Weights of a small transformer language model.
Training: a variant of Adam for these matrices, 9568 steps.
MLP neurons of a small language model. Each row is named by its layer, matrix (up: input weights) and neuron, and shows model dimensions 48-143. Each number is 128 + 24 x the weight over its row's rms, rounded and kept within 0 to 255. Numbers have three digits each.
After each neuron's rows, "fires after" lists the tokens most often just before its 100 highest values on Wikipedia text that the model never trained on; "fires on" lists the tokens most often at its 100 highest values on Wikipedia text that the model never trained on.

L9.up51:115130127109149106138131101121142132132133121132108149126121171129133156100109148109141119148139135167137128161104104183117104133139160135086153142115115135108070134163109147132135139165118141122116131119077111129134104163140142077129056119148186113174132159111146125091148149098120087071
fires after: " T", " B", " Y", " O", " t", "00"
fires on: "ou", "ut", "it", " p", "ay", " out"

L7.up547:128131145135122089156141131127125107139095118159136121138133151144137144153130140149111205193154104135140100166134147096154136122181142114129130087134124160096108136141120110136115118113111068139106152127124148108136087083065124147136120124106183069089158118134129094148128132155121125135
fires after: "\n", " as", " O", " was"
fires on: " an", "\n", "|---|---|---|---", " bro"

L8.up112:088132155152140155135142148103114116136164086070141148088134126144150148108107124099168131147157174134120143131120103165137086121122114160105174106100090139124113141138136132087136156151110099132105141139116132153122145153113167100113109144152191156137129156155140127085149103108144121116
fires after: "\n", "===", " ===", " Time", " ==", "=="
fires on: "\n", "P", " P", "p", " ", " of"

L12.up517:085126143112166148173112139093116121107138084160113127153097115181130151126122127135087102137128092118153126130150174164135102126152146120139142117132155131118114157149144159100106140153128116100175109116149138108124134118153144112103126126151135098103118113089113119087082119102068139114
fires after: " t", " T", " C", " G", " c", " b"
fires on: "ri", "er", "o", "ou", "ur"

L7.up251:126134116135122129131146123103117116120162087133073185126117118117161143132124109140124128131094116145133170119124067127147096141141115152133123094118131107114123138113109111087159151126120112114134107125165170106138099143123192108177123134180083144101135126181150145135092163095137121111
fires after: " f", "f", " d", " sp", " v", "-"
fires on: "oc", "ac", "ic", "ag", "c", "g"

L8.up334:116093121111108140157157114109119094115195115108099167105109153150133150084164136117114120129120117128131136125107135112124157137133176128110181148091120163183122142123134151110101093112119123172110165133102134154160113084123194131132112130173171121111124108141135127145126086159142142107
fires after: " ", " c", " ex", "-", " ("
fires on: " |", "per", "ell", "em"

L7.up80:086115156133097117146110085121141124114154125125125126095152127121114155065135133125130144131089149142094101129163126132159155107143097158112154114151161089127152124147111120120136168117156115103090155109099132154126135153098097135089137080087162149147132135090095127078141117092167106110
fires after: "4", "6", "9", "5", "7", "2"
fires on: " |", "″", "°N", "E", "1"

L8.up202:128122138156174097128127130122081117116150112162111159112117160111148150100089137105145131136133132148104133083122124148156121105143097153130145128095090144138131127176161119090125156114170110082115110130109143136136138107144174090135105152167114101118099171119155123125111114140106100107
fires after: " f", " F", "F"
fires on: "re", "'", "ig", "un", "ac"

L11.up240:087145156132149080149152121104082149129151123156125122131136109109123162128092082147123100151142115124111120104119128138131111163163111136118119116091149139105099122097132102090098140145164101161138098110135163113111127109133149148157123142148107092185166127145124145145109145144061121112
fires after: " B", "A", " E", " F", " (b", " b"
fires on: "ig", "g", "t", "eg", "ug", "ey"

L9.up387:132126155150154124117172108092114163126124124135131133113095088167174154110110117128164138156130155149154133099143134135121115125179118141131150097104146132139059110127124110089104125127100106136116141158124158110127140118166149099147111165072119095129149131146108101095179096156093108109
fires after: "-", " (", " under", " out"
fires on: "n", "g", "h", "st", "t", "s"

L8.up602:083133159140156140128142135078117128136127115121108103064125125111125147103128114113144122133115136097107112125120183168155149150097092149114123094160117149150104183116134146147087112131140160140142144158138103144125114114090117126051126183121127129068144142135120126075118111128114124097
fires after: " |", "|", " Re", ")"
fires on: "\n", ":", "le", " Pre", " Ch", " as"

L7.up584:057146157133103106120126093135145142134131183114130136094163137133109151149131078151118094141098142114085114084101105127122093122104142165164155127131143146190100120084115147155108124151111106156111102122139100156123106148087170144149096120143154124150132136138126115116136119136129101090
fires after: "\n", "=="
fires on: "==", " lead", " deb", " |"

L9.up499:130112130118138148123103147110108113118124093107117108152129136155126145137108124121108129119143155118162130123151136157136143127157117150141153070124133163146135128126126106070114132127175168135165111137131127127101122149121138090094167145162173140081132096137171123123094094070112085109
fires after: " I", " For", " O", " Ab", "y"
fires on: "m", "b", "d", "ab", "v"

L8.up35:106136135119103142100145129114101145117168109138131062129092137113130155094087138133100110127101109171087145096119170122165097132120066146111168119122124135174101116168173083111113160141141122124128168154139153101109129147150175127178140121129144116091133117129143115143104105108148106125
fires after: " F", " f", "y", " inter", "F"
fires on: "est", "ear", "ig", "il", "red"

L8.up248:114122131131148142133111120071138106124161125126151126130120127148136144099098150150167105183142147139131104130105108128132125121178119162103147121103136147159098121160188103151107132158120132140126143100119101119162104111132147139079167129168097072139155119109099095137147160111073064115
fires after: "A", "\\", " A", " An", " U", " At"
fires on: "t", "m", "l", "le", "re"

L5.up541:108102107103109155126093131114112129143131096162119141096126097142133152132109080158130183118126109134144140080180125125129073112089131137163147094098159173133056156107120163113125188136145144135124098144122104122128084161125107135122138096117137137149127110116130122136105116154147123110
fires after: "==", "===", " ===", "\n", "==P", " =="
fires on: "\n", "L", "S"

L7.up343:116132154148157122129152077094069163124127099154132093103087160094157156151141116121114142123114110105130134126125148126146150104134136150124123101141133152146120202158152139120104109082109137158104121083130106104126114171113140094118092152099147086114159093134139115121122137145120086111
fires after: " |", " V", " •", "|", " v", ":"
fires on: "otes", " ", " c", " Total", "w"

L9.up488:102138122141155101157130138118129106104128096119097138086126137113139145125112100114109164158164124130121140109166125169127110078163146135139107120127107186122072142113139127104123118145149152160132125124111101098158132167076116110109117149157114113141121116167156112097145123127128088123
fires after: " 3", " $", " 6", " 1", " 4"
fires on: "1", "0", "–2", "–1", "–3"

L9.up312:139124126101152143133128135102139139111126119120156143102105159145133141110152103188119131130128122074140157119149137105157088130142135143166162129111120177181158189143114141119093111111135138157131116129177117116160112170130152149177100145127125120129090088138095123120106078141119107092
fires after: ",", " 1,", " in", " 2,", " l", " n"
fires on: "it", "7", "9", "8", "6", "ive"

L7.up320:121079143147154133132151152118123145131134109167103154096097123125178151069082104130121143174105170141131145103096075145101064125160110126107128107098142142139057111105163108095144147156127124132136155098123140142133141116129164128114119133174133143104155180136145101122125103144128108122
fires after: "-", " (", "\n", " -", "i-"
fires on: "p", "P", "C", "t", "n"

L11.up335:065122115118172149142135138108099135125164098076107153119098148151139147130160075165125116136093145146136121139096143156130139143154146153126126176131099120139097195139162124125130120125139090109134093145150133117158096167094126106163136133115130081160123152169150158101086120128103123089
fires after: " m", " d", " M", " D", " 1", " v"
fires on: "oc", "ac", "is", "–", "'", "ic"

L5.up500:089155164134147162177092128104142152113152127135137141111091140143112146149164072177138088139079097125122183109113155140140096117120144147127116148098145136097121152127164149131110124132132110130129123060101173101166106114163105132140133119148107095160117102167151152117110121091122130091
fires after: " C", " D", " V", "andid", " c", " L"
fires on: "ate", "ree", "andid", "otes", " |", "ome"

L7.up290:083177133106147151136084104110189128098181108149108134135118144137145140139164133110086112138130131076129133101157140103140090122137150154135119149101094109133139162092139140138136129116168148120141101102117099082128119094134110161128123143175110142150106124141130139121104132134123107103
fires after: " C", " c", " L", "==C"
fires on: "areer", "andid", "ourt", "oss", "ens", "ess"

L11.up39:105106123108109164135160090076086153121147128112133077133116160116138142122150123180127157115146149093141087150132119142151147107188106194122167117094164144152123142128151154130070129091142127152115132117152121108153121083124136145118136140133116098111125142151140127158079110165144096117
fires after: " |"
fires on: " "

L8.up482:129161130121137126163120126091124123132178101128117120142134140112120146117113128143119125148115104092112154149108071114150074098146170152098179091076144138141088148138133119104153126130146120130131102120180154115145098090108147143144105129197128105122121125158152124158127129125115090114
fires after: "-", " un", " f", " (", " re"
fires on: "c", "ac", "t", "ad"

L2.up276:108142115139142110133183125108150122140132151145089154129121198146118152105125156139153119148129151134112099136123130148182085097175130115119197103132129153154135166113168126136146126101133106137089128142103158113119143139079184157117116115132111121099132114104169124114084172119075122107
fires after: "\n", " 18"
fires on: "|", " and", " h", " from"

L2.up312:118117095120162114181189079134155140127178152146112175136111138150106149138092164097114106124127134123111130149125087174144096144147159155124135106131152114147118112115147124121136124115113137123094125133094154111143140134147158146132120131128089112123114130128144141119089202148110121087
fires after: "\n", " man", "ic"
fires on: "|", "ag", " from"

L7.up486:097166139139171173143110129109133092096148115128134119132106141169142140104112123188119155131118119098127148139127143119149147122159118126139120171146156130168152186108128150158108144128090082129104127153106133115112075105130130143126159173116146066146122112097118146136121091136134117117
fires after: " N", " O", " L", " M", " H"
fires on: "el", "per", " El", " Al", "ol", "l"

L2.up271:097146127115174164136134137085174095135169145139142128165096113116124154097134146155139077139115103068127096130118107171165140152119144158131172102103136130165118121072141122129105154095133119138144078178130156093119167164093152131133174107153147147087105142164140126096116116153171120116
fires after: "\n", ")", "0)", "3)"
fires on: "\n", "|"

L7.up0:099155156119137138145124135120102102128133099120121107132124124191181140081124127198069149139122119122123135132133098102161098147175105120128123074133150153135142169083112102110149132093140135149129160144144136153141078151119120080149122159133153126088122097141121112110106140142121109126
fires after: ",", " 1,", " +", " ("
fires on: "3", "5", "0", "1", "2", "cl"

L2.up535:112145117142167123166151111118166097128153092164163170127088149153122158140110147109110124131115101099131109168145132156160130180137133089145148073132110150105096157105132109091101180100138138116081137150146143054161120097117097089133122125119136131158113116114101132109121157115136121084
fires after: "\n", " |"
fires on: "\n", "|"

L4.up187:081086093131095117186161138109111157130179105097125151131117156121143158135106113126118152174142095121116112155179148136138159121098095129137126121133155132084101148070143118102146142118144109115143117162108186087140139138112111138116118113115131142151116134131141117146122161076136118073
fires after: " |", "|"
fires on: "\n", " 0", " 1", " 21", " 15", " 25"

L8.up48:105125191124153133133144106084115129133144068100147107164136139169164156087103129121144106144135113094125095089085115171112093108163104172114118089095103095140072100140156159118124123174165136168135085118123079088122125111142167150127132087159157130162142150148141127141145150095105125106
fires after: " U", "A", "-", " I", " E", " Ar"
fires on: "g", "t", "p", "c", " at"

L11.up583:087121113127140103154158143094181159108186102108090138096107171126128150130066087147135114155143128123154159151110151142120099114139112131127106117136139175111109133152157128154101121105143150160133105138115155092078109201093124115102141131135099125148165109149132100146142146127109093106
fires after: " 3", " 1", " 2", " 4", " 0"
fires on: "–", "–3", "–2", "–1", " |", "–0"

L11.up10:117104093121153142155141117118066118133163143083139131085116152126177143142166093166114137130117144124120100164101101141149126125142112137105140134127139119123154145152154162139149143106117126139093132112149186109135087144101137121164109128099118095142131116157166130142094074150127104096
fires after: " |", " Em", " prov", " Sen", " n", " cons"
fires on: " ", "p", "id", "ec", "ate", "um"

L2.up458:103113131123151140176143116111109163110147122119157147112140116161107158119142175125111145168124117135099115134132170137153186147129159092130126103111125124136090154085179104071158155110143141157078146109109137092132142123117160106135132128117134132124115126125140118103116156148109115109
fires after: "\n"
fires on: "|", "====", "==="

L8.up407:097162153151168101163140123115119128100156122140143152147134139135150142172121111115084104151147085144121136156158155108098110146147136142117121126136151152136129123154099120109088150119118086075128134121113111123165122099121162103108091131138176121087141146118132118043105151104132128080
fires after: " T", " st", " Sh", " R", " b"
fires on: "o", "el", "e", "ast"

L7.up385:092144124147144163137149135099167142114144114151163149149115128145121151038126163121152098141130151138107108137160118154172159159100130140138134094103149100098107085135165106119117153132144102095144127179091107141118158144132142135074151108132175106139091147122090124112114129135133140123
fires after: "2", "T", "7", "6", "1", "5"
fires on: "′", ")", "″", " Count", "}"

L7.up116:109145109114197091116105100102148132085152125113107147141103113123127149140079137120182073132160087119136125117139123139114151157111150168147124142134162147152114136162150118105112151108191171122159105138126137132137122113149167151159104160136104094122114106145169149108103121141123112107
fires after: " C", " B", " b", " F", " G"
fires on: "r", "ry", "if", "ly", "ab", "ra"

L9.up554:107111151133136096121149106111127097129144094125116149127143128104128128110170123132120151151136122117101125131165097164122141110125129164169128102126123165147098108116128140123113215155135132148074106098104148154135089133144147143093124133134112136146143158140060109116131120156095106097
fires after: "==", " ==", "ording"
fires on: "\n", " to", " of", ":"

L7.up34:080081151154159120159097071123141116124158153071109116158093079124123156138134116107128127166144146124126139124103135135134095118092114120133200102108149120137116162118125087149148148138152111125133119088120135116111094141106097139102111169122188127134144130141114110113100127116140110083
fires after: " |", ";", " 4", " 5"
fires on: " |", " 5", " 1", " 4", ";"

L2.up586:108161132143135141180139098130142118103156137151117186140082174138113136128120162151123096126128166158132163143149133112135098156140137167101116115131116127091084135110144146117094136084118140104160183162124172113118153126167112112129115096101104112147112121128160150131092163140125093097
fires after: "\n", "th", " to"
fires on: "|", " the", "ene", "ony", ";"

L11.up154:069150132094106116155145089116124159117174096115147135097097120115147150105129143180122127126142147133144123124129135129098163114192111133111174119113149150116083140084141158149110102085097131109134141136124117097148120149121116122151097119089136121128172133117115126137117135123125069091
fires after: " |", " H", " n", "c"
fires on: " ", " +", " 0", "on", " −", "u"

L7.up113:083093113107150120161100104132158150102152146102119092112112174127112157115100108156135101187152130123126087145105080129153120116120070128161144148149149138141133140144167094132111154121132135135137132109136147125112078156115093106125103166141133123144094145111116118100088112105096115115
fires after: " |"
fires on: " 4", " 5", " 6", " 0", " 1", " 7"

L8.up30:131118108168101145146139113101144110128155110150112178116122092116121155113098169178095145127132120132110115141123102124139142138141125165140172116125157137141117135107173145134142138113158117120107127145196154118146128127138177128111137107114139098094133138115116117120128141138085126101
fires after: " f", " F", "f", " man"
fires on: "ol", "ell", "ron", "av", "em", "on"

L7.up250:131130130135106123166216121094088151120121110143134134116120145126132142102118095144117117139115108128149129159152135103155128104188122153108114122117115142151107163105132135106109125101112127174132169116140108066128096118112153127101116157153167104097141113132120088179130132139094081137
fires after: " +", " −", "-", " |", "|", " $"
fires on: "2", "1", "h", "7", " 2"

L2.up421:098109103092164129175141150106133086131188097164155138162107123147135152107123121119108104130082102087140107124144122174156101163114137142155127075131125118114120153114143128098097165136108143166128104149118148105123104135123139093134122115165126109123098118157134142085140112114190092088
fires after: "\n"
fires on: "|"

L11.up155:112100150086116119138161111136112094135137093142131128139142156142160149103156139142121099134131130123089091187126133106089105154184105165146146133143135153144075113157166155139126153090104129151108124102116125106103133107152105104110116133137151111150106180134124103110111125119134102124
fires after: " the", " e", " C", " a", " ph", " A"
fires on: " w", "ree", "it", "qu", "ot", "ut"

L7.up305:099130120148155154121083132135121120117128077120149112154145140122153144101129086148109143153154131132124121130109158144163170117159107108141139082116167129124126176097114118107124136128169126147141103132095165074081145134135110155078132111156096110124165115119137125116117071120141107127
fires after: " O", " U", " Ab", " I", " Is", " A"
fires on: "b", "l", "ra", "ab", "ah", "j"

L8.up151:110124111118138106157174178121122130119154094123116119156111103128137111156091100138086119120131093147154139151133123107157129098165166132136150109120119157137122157109156131115138125078142140155176128173135136085139106072143118126164133160163153127105121112107150107137099129165119100131
fires after: "–", " (", ",", "{", " $", " E"
fires on: "7", "k", "6", "0", "9", "1"

L8.up265:125128161117140104127188123076131147118115091123104157106144140145151148112085127103151135107137128147126138102146120149132117115189148140123141091118141137132065117116134138068122145129111134182097114110111158105123168117144160112091143144113109121095131138146113098125142106176085091124
fires after: "-", " under", " out", " re", " (", "/"
fires on: "c", "t", "g", "st", "b"

L9.up55:130151104171141147118131126084148105124161118139106162125081093149152158102151143140124140136138158132120123090146065098141121162100125141101173113130110132184159113105120123123133175132162112115149084139143128136139122084130160063109132138142140071117134119169120156098140151119112105085
fires after: " F", " R", " f", " D", " r", "f"
fires on: "el", "is", "in", "ell", "er"

L9.up279:104086108065155153127128107101186130115184142139115165095104141112133155128117081170135171155134129126124140142161097118144147110142089134133139126119191144142131169140114151129137113114166102136116154147106135088118095162080136137138117139092107119096132117120101119118121138183096133148
fires after: " ", " |", " 1,", ",", " 2,", "8"
fires on: " |", "5", "8", "6", " "

L7.up109:065161108099151098147104143122126139114172055155125100131128140133120134141091145124098085141139086127154158149123155147150135159132142165132129153158099150122088130191150125081086128152143152116161089116107121149127132078108173112132138120132118103146146119126154126110069134116125142128
fires after: " F", " B", " W", " b", " C", " w"
fires on: "est", "i", "ed", ",", "ied", "ly"

L11.up393:089124163169135139142151100106137131152107154123167179080138185117113139101110106139123124144155102123069113122149101132138105123165103169145143117125104128136115182114134151117126157099113087143119154150149122132108101147108145108118127153105144142118090131153174130107127135087129147131
fires after: " |", ")", "F", "s)"
fires on: "\n"

L7.up130:133116111090161125139121085132113079123183125166139149127115100147165151086131153123115146132131151125162129135166119118117113078106136166152137099122117189120095137128136118140138151121124194147127071118098108151135132132154128124130163113057104135187118129148130178101132115157132121124
fires after: "==", " the", " age", " ==", "==="
fires on: "\n", " of", " time", "0", " 194", " tim"

L2.up417:106155185136110112154114074133129136125115124131160152150167112093116147140127070181101098119095121109140159144148114119127091144118129186106123136091172116134097136127090144105120160137121133139129091110139124139111122122103115190164088092147121139124060126145128126091118080149172116093
fires after: "\n", " career", "istory", " life"
fires on: "=="

L11.up612:107156114130146137146119122140104117111143130092135154131095131102133144138162129147116117149124103142146127183161129161182108098126166133149104175117110160113115169159143147127126126103157160126107143116106171091122145163146126130120138115168156132131096098136137133108153122131129124108
fires after: " c", " C", "c", "ate"
fires on: "y", " |", "ab", "over", "it", "rit"

L9.up434:122159170131151141160126134123140083124152091139096136107134127140120156100082116146109151164165115142124123101108130148135112175127110144115172126099117186169113130123126127089087125099144101156090129129168107129096103128094173097161126098146149093122124107130133102160144120125153127137
fires after: " ", "\n", "|", " (", " –", "-"
fires on: " |", "\n", ".", " 3", " first", "D"

L4.up32:087147140126107151136116125162094113131109094166124181135111129165126131085118107143138124145104109097112150126149149156112143132136134123118137087127118164139109195120129141083069182139126125125096133142118128107129119131163178078124104113112142142095129166165142128075119078121159141110
fires after: "\n", "===", " ==="
fires on: "\n", "The", " and", " the"

L8.up264:105136089129128138132101098110132100150149122132137181188094129143128139114122145158074082150111097112103123135124134142141121144149090130147122104148109158088074156120130103157101153125164142135125105135155108101117148132107164124087132116101104132121152185144146135083123146095157133102
fires after: " |", "|"
fires on: "\n"

L8.up445:109128116144147126145115081107144084129161102073128155107121170163143133131137132145115170150133112098141087140153126150128134117157091125179129129141105147111109128127103122158141168130142161148068096117154131107134117126126148146089132079144125098114144122181118130131111173101111105067
fires after: ".", "s.", "es.", ".\""
fires on: "\n", " acc", "\""

L4.up614:104130131125155135168140105121108121103175133138128161146116156145114146154169077137093145162130135132124102156138123126153142146111132095130128102124122128142097151081144127084153156113081149147116139086135161127128145116113172126144070136164147162133100118146136105146113150182101129103
fires after: "\n"
fires on: "|", "="

L11.up123:100104141099110133108164145125123116123177089126103145077108138108142149125092085114105075121107136152138141164136139112141162170195155119124109170067145157100113108116134092164136126125163122129139159132118147095166153131097110130141140136141118116133127134145159143108093143125104096096
fires after: " M", " m", "M", " B", " v", " A"
fires on: "ag", "iss", "od", "v", "oc", "ad"

L4.up155:109154101149166137180142117118135166121154119125098159131137139163092153153105109108136111143155139097085121114138177105129136097147179140110158089099111103095125155106150152117149102139132165119108157149124126134116101138098180104131157157107126095160117136102176102129125155131140077140
fires after: " |", " (", "|", "–", "-", ";"
fires on: " 200", "202", " 199", " 202", " (201", " 198"

L5.up176:096158147120170111165110148102135139096146167116111148160117105120127151164139125141135111130135089112087128148117154158133135105127108136145157143144136108114139154142166158157114121123131080158115097121120116079125126158126107160111169149101067102139141103118147150122100155147113112114
fires after: " C", "andid", " D", " J", " L", " H"
fires on: "ate", "a", "al", "ry", "rist", "hen"

L9.up83:128160168128148125124145146097086129118155094093129134109129110182170141153117087144136142155117112138151162107179138172134107102169140149151138102102157135138140170085124127114109135115162131116130117123103143100119104111130155145122157069159149153096127119148142076124127140124075095102
fires after: " I", " G", "y", " T", " pro"
fires on: "t", "m", "n", "al", "el", "ab"

L11.up413:082117092152117177137190117129137123132155117115199113125094119101108141104131099143081113096145135107100122173126127148131152158176151193124117132119144099150118139142129130123108178121146154097096135092121122067150149102135146133174111138135112107114157134141167104113112128154092084090
fires after: " R", " Fran", " Br", " Mar"
fires on: "g", "ou", "c", "h", "id", "ch"

L12.up608:124088109139135120151125095115116111129117153101136169113139163087126147103144103135107088216150142137105103155118111159114128139128140128130139175141100116065130121125152138120137123114156154118115117140110141113149142135152121102095135097128139113159137142138138133064132119119092118112
fires after: " con", " c", " comp", " Pol", "con", " C"
fires on: "ou", "it", "f", "n", "y", "ar"

L12.up150:079164109136113138138121109113139121141132100129121141124121174106138151092126100147120129166130127126072109136102159138123131160148107176146103106153078126155115143098147118102156157153151138164123101177123117140117093122113116145096103124108113114065135136116159145081151134121147109110
fires after: " |", "|", "|---|"
fires on: "\n"

L8.up398:091135120110164122143138113116126105122120118154141122158119119178155162133079109169113113135126140118127120133150144145162140158139119169127140142088118159149070110140143096101134121122105147141104100138098101116133093123120143117138153146131140087144129078154160153103120117051091101104
fires after: "A", " Bar", "ar", " Ele", "ra"
fires on: "b", "l", "ct", "m", "t"

L8.up179:103100095112124150113184128115137100099121124113129141125110122104154136145154092170105142154139086106161165141146144129137152113123114131148096064128135176137139172146142192089144115140117093115099061104116142134145125116129131129135126101114100107119139164134155147135127120078108112098
fires after: " t", " p", "us", "im", "em"
fires on: "b", "it", "c", "akes", "ple"

L8.up393:093130115136141112138106114123107136139114138150167184146105091153125150076122132124096127129154130140135173162124141145138155135088117135169151097099152138093117141117088116129120190117124130098115104145110121103115108107076164124103166121104132156130142162170115145081110091124151134121
fires after: " |", "w", " sh", ".", "7", ".6"
fires on: "\n", "7", "00", "el", ".", "9"

L5.up315:109084163128129115135133116128133087128124092101122168070150152106115148124144105124148137158132127184101138110107112113132111138140150112103197130105137139140145103139146132092145149155157113151110137131153155156110126124082202117117123128159145066118097159146132114131124075151108132142
fires after: " ", "\n", "ed", "2", "-"
fires on: " |", "=", ":", "′", "°", " by:"

L11.up87:105122126104170157159128108097113114141105115163138135158105176125133162112091070137110122225141078126111141141130159137150155092157089127127110080127067139106103117083113131126094116113122137117132133118151127113131154144081109159102115145138126139112109156113133131106119139099114136114
fires after: " |", "|", " can", "es"
fires on: "\n", " not", " also", " will"